From a checkpoint of a small transformer trained on Wikipedia: 18 layers, 4 heads of 64 (2 for keys and values).
MLP neurons of a small language model. Each row is named by its layer, matrix (up: input weights) and neuron, and shows model dimensions 0-255. Each number is 128 + 24 x the weight over its row's rms, rounded and kept within 0 to 255. Numbers have three digits each.
After each neuron's rows, "fires after" lists the tokens most often just before its 100 highest values on Wikipedia text that the model never trained on. A number after a token or word is its count.

L2.up50:131134119146126143089088138094149125099164155157170162138132134146156136141127114163151125122138124167150122104121117124169132141180094113161142107137118117144149126130107109150165124116169159127106158121107162145148104175115138150141107127099140148111132134143172098148142144153102168126130109123142144134132124153141097135136139163124148132127129160116111112074078122120165096113138134162119133190148169154158132111143145137118098144080138095148138141115118118131131076101103143129163129124113144077144116111117148105129112130114131136102158091153155164141127181156132158084074148101142106098120098123142182124137138084096155155123098181163148123142144118161125134101160126135119154099151145182150134144171133162127088156103124153076129134138090175101118102110141099
fires after: " |" 48, "=" 14, " a" 4, " to" 4, " and" 4

L13.up841:143111104101153102139145098116141128148142116145106164129121139145126147127161105112186134132170110123145111135146087146122115117145086110109143085171117141126131111122090120104147074148130127095139161108111131098112110112131138153101166108121151109107155155159189138154140121142091174108136160138117114131144163090193117104112144127113135108120135198141097097123118157119146087141147159150091073147165114138116115151148130136116137136123135136135154159155111137127152131148136162113137147099170142091098122138129107118140102176114142131096200097106092114120124110110159111106083152117145129142124080131124153143116117147082120121135114125127133141097159126160149121123137124150157115139055161109104126108107181191101156130133126145141170134130118117139117104100155092
fires after: " |" 33, "\n" 14, "." 8, "-" 6, " /" 5

L2.up880:143157147121144137118106137129139095113160087122120150149114168101138161136115132161122126133135124112123171090160160125094124106109119098103142075112171136091148155121109171162165100146111140141138199113142140074137137112124153156079125148098114119152131137107169149138111121144108120134126123166156159089167110102117144157173128168118162145102117178124150220101125135167132143140128179112128116153142133128106133117144155099127126090101105131149124134154132142121113146135145134136149150141130147116135139139137138165122110112147088160140162133146145128095149124161062128133160133126129147130132159148152112147154131150116112132149137148142128094179126164143091119130167097115109147102162132126103137107118110146139136109063150121103174078165144077123147142145116119
fires after: " |" 61, ";" 16

L14.up407:148141108099082133099103160185170140117142094085116133107158150140178145113136127111167137116077112142144134140143139113158175181123112183171140122135140113156144082121097145104133129108089130158132129083114123103105147109141140127119082140082130115140107156147154144152191119083156151117129110134151128144109139147133135137140112159151108149099140104097135147097138148112143113107123109175126106105111147127135137124146149169103116137142135133106172132160143178129119112086121123137137128131146096156120100151151112142117169124093098148102150120090137102115092173123118174109121152109154114159111165135111136175098157116115149076090072132092094096149136105148159147111137156115155109130098100127129125125140129120089110134102107176114144132100127122125105131123165107
fires after: "|" 17, " |" 17, " Released" 12, "On" 9, " on" 8, " On" 6

L13.up593:133140146118072131135109125103114094152137111119120141154116086152111108079133133138123132098163105148116119125127155105095136130134142147139106121142131081122165123156162135098117159087138130126157104114128160134074124155115143156115145129092141150156141150128122136144121144080123139140145166134116103189118157141143160135132127139149070073119101138139148125131165133131163165134105152132135139165130098090158126111155100143110147143172117106122133141167087108130142185104111130164122145155123111148082129149082102170140143138150167120135183146101110129162167154139168142102147157118145152133112080134131138113109148154151142119191099147158162147134126124166136121113139152152145158158123139112129141138108161153102144168107105109155182096142098109109073157135149101
fires after: " |" 58, "." 13, ";" 8, "-" 4, " and" 4

L15.up408:110122107100112103094100105136165132152117115181136153127121164117132185152135150191161149116120142123138160131122098123153152110139180123076121112194099113133144172122117162131119158101184155136146077092116124118135115182137139140116120145073161093105139116127184113091130156077117128086131118105141135163121118133167119106130105140139106142133174126117143169118128158142162098115104115138127103146131195145128091156108180141116063142110109156154164131140159154093175109148120156127080141130159115141126130143135153106094116119108114144140118114131124134108093152131111137118112129131134120120083135104103135165120146117172182126155095154147123099135129139096123144132162128128163139116132125145145140143108140112136138122101132167093149137131102130127129129109143124
fires after: " |" 34, "–" 15, "|" 14

L11.up95:082140195116133140119092113135128121113139126150169157076148129128082086079128179110142101146103088106145125137092145139133148119128108150118132105132123143088134128132131132099134101110107135172132103130113120086063156145159147120133086095095107164119143124144151131101150117131098150106101131126140146087112119119097121140159118168118119121119134123108164121114159129116123150130136152145138112140111169112136134137146158089129133131164135121192203130132138130117125088099103152141118132121187085091127096177130127119094111128124114115128120127169120152093162152122113130126120137132136145117133122108135142123113089137114158104150140115129149158171103115127135096124171120155143164125161162152149135070122104189128178142094099131101118097079159135158117089131126126
fires after: " May" 25, " March" 10, " February" 9, " September" 9, " January" 8, " April" 8

L9.up307:073150121133075136133135128166147129144152160153131126150123138129126144079175157125160128128130192161142145103088148054134116121123141115121120075142111111055080165164156131126107108164119090141081151129139126146121093114136135110140135110139131107087126118142175128108136160134155138141144150121079142160132126127121125103107111115116106163098158132057100137131138136122141155121103132123112150166153120093095143145115153147144101164130104136123140194168111139123122109148154142125141138140151152125112128161098102142172155142105112154170141121140087138149199137131144139144101129136140119102140143082144099117137109145123149138108145137142129109111130123106116100128149130127146129116134158140122120135087131134147092163181058111111112112139112101108157139099142130
fires after: "," 22, "|" 20, "-" 9, " and" 8

L15.up553:133144126137135115119163172118138144089108123143149148081101091150140166140123118122156146133101128164220112129115121131117132126161132123129178117128119138135119154139127129113122124122170169141104152092123105109120120129144087156178123088133152124134090104128135101082126150132130142065176104121117107156157134099130103094152099104130142126129124157094128161094093151115104117106135149122120111099141158100115121109126150130112135151139136170132102165157143158124113114149167130128156151133119147117153156125064149100119159126131144115143125119161126111137124149158140154112126099136107104137129119136155124121101115141167145125129120116155163161085129128096106182116092184133109124143115144128133134115153152167096133101090117086150087118079123074053125109139120063
fires after: " 0" 34, " 2" 15, " 1" 12, " 4" 7, " 5" 5

L3.up235:120126072121177157140126133139131098064130085142180098151125169151194119123148113153104088113107136130155117087106124138107118119148127136139141108130129111150140116158093104151134130112124126169138120103152106094134119085135135128128103133101138128163148125132159163160095133110095150099121122090159143107112101115088140143081109157160138130144105128139128140113145117136121140113136121173142115134128104121125117158107127154164075138154145155133128145159129152095117147120151157135128146129120129124139124165154156150104105139127097145176150077136142183157159145139109122125121158107165143109169129148150158121109151156145107102162107127135119140143159122130078114086124140132181175101128175091174091110132106163144158131109108133145123107122134050102179153139131113
fires after: ";" 26, "R" 8, "H" 6, "L" 6, " Chevrolet" 4, " Racing" 4

L13.up431:132171123127133081113113134162107136126169098163114137117152160087113118112128119145125124120119150125125099093118134119159150126104102197224137138138140083108137132093102104109113171125111070148111086116144152173136102131124100157072156150115153128137139132147163130120132152090108155131144114106173139167109168125124138141111151169116136103113111115130118164144112098111165113129168134121106154122085133147140147147114136110125086132086129125114154135136124130126127151089138143103086148149113144123128091121124136120096183129143125128145094158101100126176133168160133147126123177133108147174124158115118156109115121163156113089091127124120154120115102110161115162141127158121143141124142143134139143120075128134103137162153165142151106076115109093101151136102114090
fires after: "\n\n" 97

L13.up1021:155166138120147148138124148147152112150157095110139165116120166156114155111091125118154102102109188141135173137124123126167155154167091142145161098167183120121156147121094095147117143099135135095149115128160105076111109133115114128106066115062120127102122146128150097111146129132124121124189135112131135102111159156141128115112129158082115123134120117097154143102115111116128117122149144144127089143128152088122121138150113137130123108123116137140124133147120120090148112118146182126134121163154085111103150130170136132124122176147094119123192127124097102110096183145091118114109145086134164129139146147165117146111140127100166105134063156114134074104126187118140106129092121120127139149145112161111122121098144150133128093118145134139130115082162121083161101150127117
fires after: " |" 50, "|" 9, ";" 4, "cio" 4, "nal" 4

L11.up106:103153120163128113142146150149217153116166114130151140157142161154142104105116141100126073134135133128132127105118115135118117142137145110111132129108113116147103069138119147145070156124136104100100154118136156105128127137131130097134125116113146146128101117025152135104118143128126123159144128130146140152122092057172120068131089151106133154127139136095152146130109134135144118077167164150144155142155129122116133129127147132123132167138157135130110129136159165132158106091138131140128117160143146130100125154115109108147122090100136146125142086129136114127125140183122147133129099109124123134154118117115170164125144155149030134140113161113131135144135098135092146076131103124136134094145120101104154102124121153090087102124115130118105139104105084097087132162152141
fires after: " the" 42, " The" 16, "The" 5

L7.up314:093122138155154089163113114135143121165137128164158130104127122143120122160137147122189125144115170103136136145105081136138125145126109170121123112139113104115115147122114088167175150116104112137127136158120126094124132105108110131113111124106125083125161081145123138132127154104115160124155143090126137118129157133103074124172129101150153142113137143133092137084132167131169123121150101178102136138151138100142138132117106126146166127150157089132150108092100143104139121147160141116099143115109141084090112149163073130120122133105154146162146175117135122129120104122109148134127113126149132154118144111123136105106155143093138099113102154166134065110110154096138178163112109158144109093110083139082174127112145183151152173139069137119158105110098096117094126115128067
fires after: "|" 53, " |" 30

L9.up71:131116103126132143083145144142133118116100131134129140144126094163120113167093139109106158098137152091142075113155141118137175161156138162164135119143115088079141116127122154131140149108108147160155104133105128145093140134115140144142136117117089101096084156114143164150127137084144141091112092111122138120158124064151141114173161130134106140152134132119182127139173108112147136123120158130146124139135134109112182111120134097105095141129148070131206151156118136096109158134136187156147120183116128128129123138111107108119138088111131176118168114131143104142116127175104132086158114149112118111170134120157125105078134170143168138127110147122102164124090155134117105107122150167167140102128137121120129133100108124091134159119083110132112128108105132093083147110105105
fires after: " |" 30, " /" 7, " more" 6, "age" 6, "De" 5

L13.up660:164148138108111175115121128139131135151123123112114101193131140138162160134137170139116110165144123130155106128150165097159117134111126109143123121126091117109108122097087105089085138119125116116110115161163135116112126117130163106111126121111146068108136092119134113121146098117139154169179097078129161141091101143148082134137165118137090154056169177147073083109129112144174156131139138122097135132123163111109120152121108144101127140113097149135129168113096145143098132169121144134195103198149143120078123096111111127127150139113083161091146120091104143107108142134162138146118125153152122109100126103156152110124109137158138124185115123134096154115098136162162137145142106164164111126131146138140134128136148144142143153133127139113132122131095139122092112111129158
fires after: "," 23, " and" 10, " a" 10, " on" 4, " as" 4

L15.up688:126123121106165103150126116131117146095121140163135158139135128108117128140183158119071137145112153144172089140122122104120117127151132130161156090142116075124084126158079110108153119079122098129109132125192082127150145142111109112086124133117146097149123132129110141188154121110112166162094113165151135108136154142144118158164120123131146186138136114091145112117147123168129099077133126115162120107139131149126171111128154201118088165145135143156155125108139134143142131125104117115083157123095109133123105118088128125102140161111148161115105137146120165147140158155110123116145169089135125128055186145127146112112135129153119116100119123159168097093107078160112129127109154115131134134135127147151121134140171130112150113118162146148107121103108123096126111157104086
fires after: "\n\n" 91

L3.up1021:112124146102131129130084110100136122126134128151163117161119119113205126078101116153148153102151113157126104109133088103134142134138104087111166134155135081129119144124157126133116108115109082116136172151084104120133114139132096128146134162137140147128167117143163086123184126107128125110130113137133135143164141135126115096130180140108132158115155138137125150107116116133117102043150144155106139193139118108125128134127115141158153112118136098162135122100133115088127097145134133115166151131156134104078125122136117179158108126143121184145137130136107202135100148161093105139152113067130139127131135099131149085112149160133152129119112137117114107102088147108122123111145138128132187139145099176109078131153124114120136156147165143147105119151124135106126179110128074
fires after: "=" 42, "\n" 14, " |" 4

L9.up397:148115103145107138116112135157137081117131104154125107119113106130122105135133149148180130089125112122132153103157116161137124128091053161144149098176114130116144096147102120118122128116134113114130148131135133151083091137147131143123131095095102127113119156087143134121100138135143136109162123136116117167126164130127122115109166139117126116156130140066113161138142150187110113099104133127158094181163137127132187147148121210111111115128135127118136140116122167103132080161119186121135157141115160136125141149133140162119153159151090125164153089110154113142147153170111133094120153101112120126113129101169146117147099128130119159134105162113107151114076075108138133114147147108148131115120179094108112147085104134094110137132112108127115094082121083113125126152179095
fires after: "-" 53, "|" 30, " /" 10

L15.up342:089104125125091124134124128144129167169158125119140158111205156111120091134150144123137148107141136117154142117108095156197107117132166128125131117132089094052152117145098150103119137119131144174129160153098109146139101139098128126102120076118121134091151107109088122132145128114150097090117112112128132106117102140137129126101122120159103121129130117079137106110118130151107059140150094175146096122102152129094164098106131121100141123106138144153178102162114138132102146111107121159106128161132130098125115125101119104082158137155086112111138091106106146130128117188122126116135088143111146105150109135102141139144121134123178137128101148066132091080100070083111125142158106152160125135145130156150126130152098142120133135101124119126112121108132148094104081124129136
fires after: " May" 13, " (" 13, " October" 9, " September" 9, " January" 6

L13.up50:096137110126107075144143140122181122139134112120116160161133123141120119143124162110110182125117120099189125139128141135121144080121145154086119133108134106117047099124100113144118127114133113165161130149124098107114120148148110167089148130119142097126103086135114150139139108146148164113115076128133197119162157088109133116160093168134135147099143102117132102144141162123120124129156132168140115125136140133149144156163164165096114156118108126103154150124142170120146117127117144123120139132118153161155121147110120105097159133102116180158091138142093122171108123134088151117148115111127134113087112145124175162086168119097132086151104133139131138051113091121163126157176137147134092121143135131121146128150163118131139152160160136175129108140120121104105125134073120
fires after: "\n\n" 92, "\n" 4

L13.up226:132128152156098159114148128116102140144153145128148173129171125157140123140102176137085160125105120152151119119123111124118128172109139177132139123152107167137126142133149158098152171117110139129118138167114087089077154115106151098140111101095144129143142108076146127132099116129121128154194143155136147107154111108158132095150129148103100140079136142088108145118142100140141145108097062134186152181153157110147119158150090116134140125158179128173104126129114113082152119133145174135139142149125133090089131127133120143088081092134145139165108139088141120137097148138173121112126156121133101132129126162116166134114137119146157109113111154144104108108129140107131139109116114146132124109101140146124181118083108163134117122170087134146131126115152081078120141145154095
fires after: " the" 37, " in" 29, " during" 6

L15.up294:059128158131118136112120115119107143152086137149124159138172135105127129164137109126110146153121145121140108118140141103125113096149138131085148087123129103124132114120149150095162121152171123129155127154120098177132112131091100133093116143112119120070181115132156102118150124104134132139113111108159147174122113136143108137122151149125107148116086123103150133087166122149124147138131081138110105117125161147144153140142174131084103136131104078162139132136149140123112133115124105122132146104153099164140096119135155170106150133135133144136080168136137136124140164127130156095164189088125114143136182130115097106124177119111157137098100114134178091168100123118144138105109150105143167103149080161166140141112148159128108169105133142151054077171140136088135121140145131
fires after: "\n\n" 56

L9.up814:078139153143128111125144148128119080135163076110124186110149115144131151110065165127124121135103134118130127138122112123122161061141125136147127118135111113162107141118079131095140128099145151127087110117121143130091111129138152096139145119137104144139125127092154125161111132123143119108172080135134112115072164117184101105168106103125142137110118120110131181133159107170140179106089129119162126113126139129134165107130158145113132156164126118125178148150096121152172091149096080116135141185133128132116148155138119101115162117120144126107158141143122149128105135126141130148069141101175113112101160149129128148103164133144160116130157180141159141081099133140099155135115115113152150102152186134160128137072118140132117166158126131162158127133143101130109140119139108
fires after: "=" 46, " the" 15, ")" 5, " and" 4

L15.up534:133151130138071108119104126139158133106120146117143131161131115082104139125127134121143120107099110155127120106132131097142164138116102129156132136118124120104124127114126146117147135103129151149117126181131119098105107134135123100094153171132134176080152138135160146081121134077114203091130141118125122139123166140158123123136128157118146142136102094119164153116130150153143110142141094120129122110167149131130135083114144138106065116132097117126156108125093120155146102147173162142121154138176087103097129151113139076172085077142105117160156111172105103159131124150068140148125172146151100121136156124144125122107106114167125130120121170112148149153053097149139125154157123125113142135178138135126143164170122142107112104176107179135109099108109130125134134087131089
fires after: " |" 18, "." 16, ";" 7, " /" 6, "born" 4

L13.up246:097144121132126147083106172148166133072097119157092146100148131159131097150148128097101118098093119129146141125150081106128152113154085121161113111170118112149098117092129130102145103100142102156138129129127122096082127157135150114116126149081150111141142110122157126161145150108107151167119103131144110128143139149124107145120162165122119177074133084075132133096107140130103140137129111113117110115153126128135170168145145131111088170153100103135160145096149125123178154149092108086137155119172129159127095126104116161130151130098130147100118115088118088151141154107132131130153132125134147127093168148120158096077110142151109123144093141119116119094137106114125129132146120144153097085152120155159131114135103176143162138115120114199097119087112122114104069115121118
fires after: "\n\n" 98

L3.up41:141116100154162109145105142148149135133120151127136160108122105148140085134143154168133133148075114110170139072105131123159101111155052145102154121139127127148143141118101114163120094114119133110115147101105114112103114157122123120096181150107102121093117145148140140108132147121134140108131167129203135103091101116107116105182140113127120086152107149129191123112118113116120145077124118158117137141144150136144165127131132115108113130140104143158080145137120141157088086128151139127151171140129169109184105166157145104083143105159129103144135170174108124115148127112099113108070070124131115169130121128138157112119147129137142120101118170098117122128130118103099124098148103100145132141107171093098096131121102165131147133061117154116123105139125103117128135136100125
fires after: " 0" 26, " 1" 24, " Al" 11, " Republic" 5, " 2" 5

L13.up984:100125140151153099148126144156120148086125101115150117150166103182147147154127141095130147099129136103127105105100124118127087084106096103116113144174157103148076116103086123164111087112125124133177121140117102125117134134138146179133119102162106120133119118116162103148178085147108139116144101092144144120126124128170088124114141127116117141107176134138193105077137154138098134115117140120200134124143095118135147130113123146109091176173119128158146127092114142126153159091105140129138181134128150095138124162101127127150104153113087130141141122131123086126122086153151157179121091095144100129105133139134178123152131128122097101115115116096173131117130123169148137132152091193105116112106141117137115163154137149101089124128127099125142136123121130109136100084147124
fires after: "'" 31, " the" 20, " a" 4

L13.up100:119160107106087114095107156173130131111110123126131129152147139121130177128137117098109121115110117086141109137097088091142135122098132144142081113132104110148115137097161114091134136101166087097108128140149098136126115150093119109106129145127161137125184110146122135094151127074105137159140129112152130139160127124168151106144110135072140180093128120117099124099153170142122152098138080145118132138131141134085126128121111152083081152151091078158149118111106162104156110116110105094141110112147136140114130106068155168143111158106131143120097194118148149177076136096121160137158078120139114140125122140100165136105129123141174110143155105087110149105097107136132121145117139142148129113138142153165127090085161127129134140128136106134097136170123135115154094097170110
fires after: "\n\n" 100

L3.up968:142136126114171142157166136114197150109116120146114144084112114117148106150137136152137143141140114143158150129106152124145131173124112157120127089158076102116131129119106100132158118130111152096125137104110157138114149144107108181123169161094143136155144139120158116147084110124098155139114129140155134086143115097104088112131119152100136120102106105101116131089119138106095118145105180164165145113117140111102146112128127105119081103135117137123111167167109115136191149148113108126174119140097137117133141171147133126120132143135098157160136112131112160072128137143104115156153117124136104124114169142129107127094150178099118083114114155116164148136142200110113120140137147120121146111079132129100094166123156161123156107108141129148121118105092094095157064188136093
fires after: "–" 43, "+" 11, " |" 10, " 1" 6, "sl" 5

L15.up879:104173138126073079111138165194174138119132134172138170108115128157167114170107128139161124143111097134155163144162136060123152120160120136093107077174111101158122132117088179138099162149140147137099091128119143123109157135121085105131122157110142122127139119104160147171139098120146133144147122135139160138141103117137146166164186114155103146150143099121167124090096159113145129124096137149147142113133147123133174143137103107127105108127086111118159125136129129137151162126136089140108140102131151075166132151095170125114135114081059120145153143131126150140117153108124144088108128121104099130140121150147120108085126142131115087135141115130113145115124122136139137105133158139122138112102133161168129110163144149109119133137095107114088087131139140128153113120084087
fires after: "," 41, " |" 20, " /" 4

L3.up64:123095133145145163130135123154142097159092144187115170145093178110152136117117111114167112132128116176167146108144126119126176126152077179106144116105180144120137105095090144113073126128106161109137121159108076105107156150112159131107105131112134148138137128131187145168083163115137131117132090166143140103108107111134157143130127136108137132113137137113139148102116117141110089157099092157141103173142124077156121161091123156126089172116167116109129109092111147095101114124130154130090139157135117066134145164122110119100145088169180146128165124145114131135144164157156173149098163138160129099111111128155118116116154147116095131171140123129139133134163112154132118129116126094124140120172127120142110119155121142130155121119126148117109099142128113148183129147129118
fires after: " |" 65, "." 10

L2.up173:127144124138116135126139098111135152143117156127132147122132109093159148136169171119126140128137145114106152120110135115088134135139107139164135127129161106142149128116109160110147155120142131084124148152105130140132121130122153181098106158128112133137156173143136120142131155169106143164186154086127122113168126117147098118140142198094113123105099103080108147118145073139114100138103114109129092153165122135108134149099150114110120127109137148116146116148088134127120106095124121192147131140133090090148140141116106094142106081088088172100131162114120124109172119169170139159122131122173121082133092145154188191124138118114155125149109147131159121122089146116081095101190100134153131115109134147083147128170108161093158131143121129145113094123107119122119099081131132
fires after: "\n" 13, " \"" 12, "\n\n" 12, " (" 8, " a" 5, "=" 5

L11.up421:122147087138077176137153155128157076122116103140161154133121119110152165122159164130157129106125132143091107113099127136130143114130140169112129094155133109094137192164120129121160135134108106141084138163167120133091128159154153163121097135105138153071103136125158089160118090126092139139167141146108100121142119115136170135121129132094122173133118134107143110161112156103157131137065084136126167147139147118130139114093135103146057129132114114117134137126118123127120127103112120131138144169118160131099124139122106119130140118110113141147134149131117096113116181155133164095130118136103127142158108131147111148115095165165117170187155159116099126119118063130096113122125142128157120124153130130078142150127151147060102122130083149117123125147125096081090141143146094
fires after: "-" 56, "|" 40

L11.up735:124155143081087151160137169120139124139078144124125106122161119129132094118081142139134141148154095125129120128101081104139142113127155186165138112127151119167125101127153124146106112168139164124113136131134116126086119096133110133091106127106126138122153100100121116107105169161135147116128112161134157075140110126148136123167162124087107135092141093111103109118187141095154144094120096121171101121107133143078126108160071156087126127175134108162111129162111178120123092075201119135087142152116133133145132108102094103119109125133150156136100143118147140092119157114159144126125114112138104134143127144155148105143099124155117164088127173082120095104105102125133138124139123130150183106135129139144139136123126119138104095132131087170133079149150115099123151125106104
fires after: " the" 37, " in" 24, " of" 14

L11.up310:125142118154114096131144158114129109144146128175159115131143103124115115155126115131155129095135115127110140071162117152150112105128130145156115100139137108087158144118125090153109095127142138144110125115114084112124093101110124129116112103118150132107157097118148142113091141138120134068144132115126137115168162113143118095142128118106146136156154158133096104093125147158107140145149071131108116187139125126132114140142110138145095149166133129096166132141049113137130072170156125137103138113132157108085132165130152156142151144122140096175117135108116126132090179119161107086121138105102060121138116143130117122099137151179158174111111155141092126122094110144106114127165156177158114108144120138109165108107106153120136131145120137116140112194092074108119175142151099
fires after: "-" 52, "|" 12, " from" 4

L9.up398:128138096132125145092165136152130115129139088133147116153151112145149142105144145149176089132088096130126125095120136138123146134181106078118083134153114107111110134101126134164121152113166106104120114103140123103105141128148122145131183138114138100119113120118129117126103136104128130110135089109125133129122111125146141085105139121099078109150150156119135069119130184109155175076126110168102142196163168102129107122145122125103137175137134107135097142133105107101139113057147140124102142105122124108111140164155129106125169129130175126114122121110144102098104146142129168127093128117122146153134097113124160148123104114118111122171120147137128085110148163120123139100118120155167116114063181158095142130109141141137135167139076144143155106105104113078155134164144070
fires after: "|" 39, " |" 23, " one" 22

L14.up830:059167146116119145094107150139112161103099097137100163136101142095150088144134098073132102131163128115126095132116099127117192138166116131187110144160068110127132160118089091107108145129111099154123148171139128171120135134113103135106121128128116094118124131162133153132147116114127143114137113147158133173109106171092117139121095127128112168087100111118116112104132109137146151078127113126127122165148142128077154139134098164090126151123135116152163149130131142126124106145148131125117148130119109144143113133108153152081153161131109149153136136129155147158142158110168158150119127095140100081094142120128185119128103137139096097140121150124132145097077101122071153143087116131122138145117098178108134114120105118099157128144136119125055106111115158105134113101156119
fires after: "\n\n" 63, " of" 5, "}" 4

L13.up776:116188144113085085131116168179119128126106136115135117112107116151123133157131093122118095204128129131137122138100123115144113130159125162175136116143132097124109176116133102074098126126141073112163101121125114172118110134117114140136139153086145100112107118137136128100141132098134139113157086110153094139048128131175135106102117146123155127153131113106167106110128153114171138066173137145123144149134139132116101132097139153114093145132103122131126138148136155136171135115122135119175112131140111118135080141127084135083146144140120112135116130096114072129101131100134141110130122103166136137104163126126115121123142158149126145136131127141149159076095120122132146150147171166207157119111147150119135100112164113144159142148119114153132112137164131089141084125174096
fires after: "\n\n" 88

L13.up194:130161093155096107091094123120110137110151112172120127111145148114129121136107135134154111123081099126154133071090164105169189126103115112151140122121078081138127152155119139127134138125123131184145140135148111165139114156141143111110179125145135087135128146159123093141164098088163148151093109120142120167131112116109112115133138151171118183128102101131127171106146112123157140094126097131113127119155121169147144102156195159086102157125146138131119148116102154139131106116127121105111145163113126137125097147126127140110110132124123162174106119117109141154112133156128140167141129114149126096119098117120130179111142159157164137106125140110135063125097136125085167146116134097183124135149119164124193116125138149161129145109127108157087077100108105086118118114137113
fires after: "\n\n" 97

L14.up599:117148128098116112105128155113122118127108133127148117123168101098116137111141143142118144131099140105153097106130103079169149111118123150108115112117107067114162149105153114058120110134134139133102130163128103112151138148120114099117106144114145119115137097112095139115166121096118136123137096146146097116081122112173096104166113131107128157087101113105112117101143128143134122151180079121101109136112141146134141104097185145096092133116141118131141112110125095090125105131137113116144126118167145120131110088075142154078138167135140135140101173135135117128108112120115104148123167097134090111131182173100094155129182104147134080118119150132126094134083115068141163141117130158173101114134116166121112101115169152159097166106154105165132117109122109075111109117150094
fires after: "\n\n" 98

L13.up619:134142125168125090110108140133139124152150102142135145132121109107117152147150173121189131107167147102133127096154131184116134116125145172129134112128116134110165166144105133089200146127128131161097143115111126168110156137124129175124101139140100128113135168120130141136127139105116146092135100132145071161136139107115110081149146135147124129142131106085135131131104138109089157126129110136129140102149122111112155134107115152093098132148125116143131182155077123142132091141116171161073147154126108104115121121092115126077113145118129126140141105118150124121163167175109148100111115124161141185140094094138102118114120164173136156164122149157142158134082105095113120106124168154157096125152136126118137103119157126179124122131083101126090127126102121148133074108055107
fires after: " /" 41, " |" 13, "." 8, "ps" 8, "tt" 7

L15.up918:081127157139050090134149120149108111114121126136141140144122123134132105098125173106177144151084092144118128145172142092138129126099105132127135158150152118178139105131107121125170095129115122109170163108135084144087129145131127135130116126112131115093149139136119121144122110119123134109148089140129083101139130109137114103124148157117106159112162142087137109100105126153114117130174136191161140136134120114108092153150147156101104121149172134139129125122103097095136116131085143116135128143175144135125143150141147090104165155115159150097139124094094152154137144094145191138118153125150149143098113188148155127080096163165130122136127158132073128132148166168160115143115104131145111080119175127161153132124139130096101115100125117101137080137099114107097121090162116
fires after: " on" 28, "–" 6, " On" 6, " at" 5, "'" 4, " 2" 4

L13.up164:098168140111103107089113115125135172085134129143113172136130137142129135092145136127131126111113119129126099085127100096141140127110105118156090094134124102125120146120148099080123124087115089158178140136175083174138140133130162116107117138105135146123146091126128125121169130089119187127128112119163137110105104139140109118091108155099107134132121098091105141079136104120104140090150078095134118111168133097093140126130167157107089141163122102116137165144098148138155121118126163095176143131137121165117131125088148146108113100111128134156117153163114117153096155121107122182131115128158121109121176140130180125081126150155144094138138130093123103088123105110115161129138146187171115133144127184104108120116128166140119104152140116153133105158146123100137125112081078
fires after: "\n\n" 98

L9.up590:116141130152101150099106130154140153091144104141152170120135148127156125178134118167126113138119122160176134128164149113149121129119143164106098095142090103132144157146095144097109103164125170125148118090108112124129136140128141133156120109160118115099165148088157096103143123143118159106116169108126146127150137130163170107091142112154112135134127129097099118077173145108120161120094128115123116161108165124121119137123097133138108134085144116123128162092169148099130167113170103127138158184124138137124122147094102171137164162110107145180142114129135110152143113111128135141129110104138139113125147119169145112123136095070125147151107147164177133118167076094124128120114179157139101091130141126084149127110103138117187170137084121176128096125156137123083095158123104
fires after: "-" 51, "|" 35

L11.up110:147129118130106079082134128157125117164138150140155144090120168154137124130118188084163118160153100099108096139092135128128149117112095136127101109114127119111134130112118152133195173139106115129131140124160130105082133137098129170105118104101080141124133133159135127140088122100130144142146069125117146113121165113093145073120137140093125145088122149098196136109137110106129174100138131174128105113137136148107142101137118171129079142134092156136090121090110130131154126157097141103157122177112106121123108126143114102143115105118110151129149105118100146149148119139148154144136147089152135144105116129136141145110167148121076158193079121103138112169132151070110121079105126121115137089122109153119111136111110127101125140166100132099137115116177122124096100125113135
fires after: " |" 32, "  " 10, "." 8, "\n" 7, "'" 5, "nt" 4

L9.up328:107159134148126143105152138102174086153131136190158178148150125121127090138121100122144102110088149152141138122134154101136109096123127160106144108142123112155074136150086114116115111174130175139102147115126123124087082102165073147110119150112122154141148123150179116145160160130123166134174127119123120121112104133127139104128140117123103109132162151076133137080123155143153096141129103129130150091141138125113137154145148136139109126106091148122148153112124120109129144127104169123097132126136103049111095182170149119098129101136083118129154084132083116124160158125108122142088141081178091104105152117152130140070137096159143094110089141140156113096119123131152107094126161093148128125165147133135139149140083138118122120125105148133134124129166120126136100132101127
fires after: " |" 71, " +" 4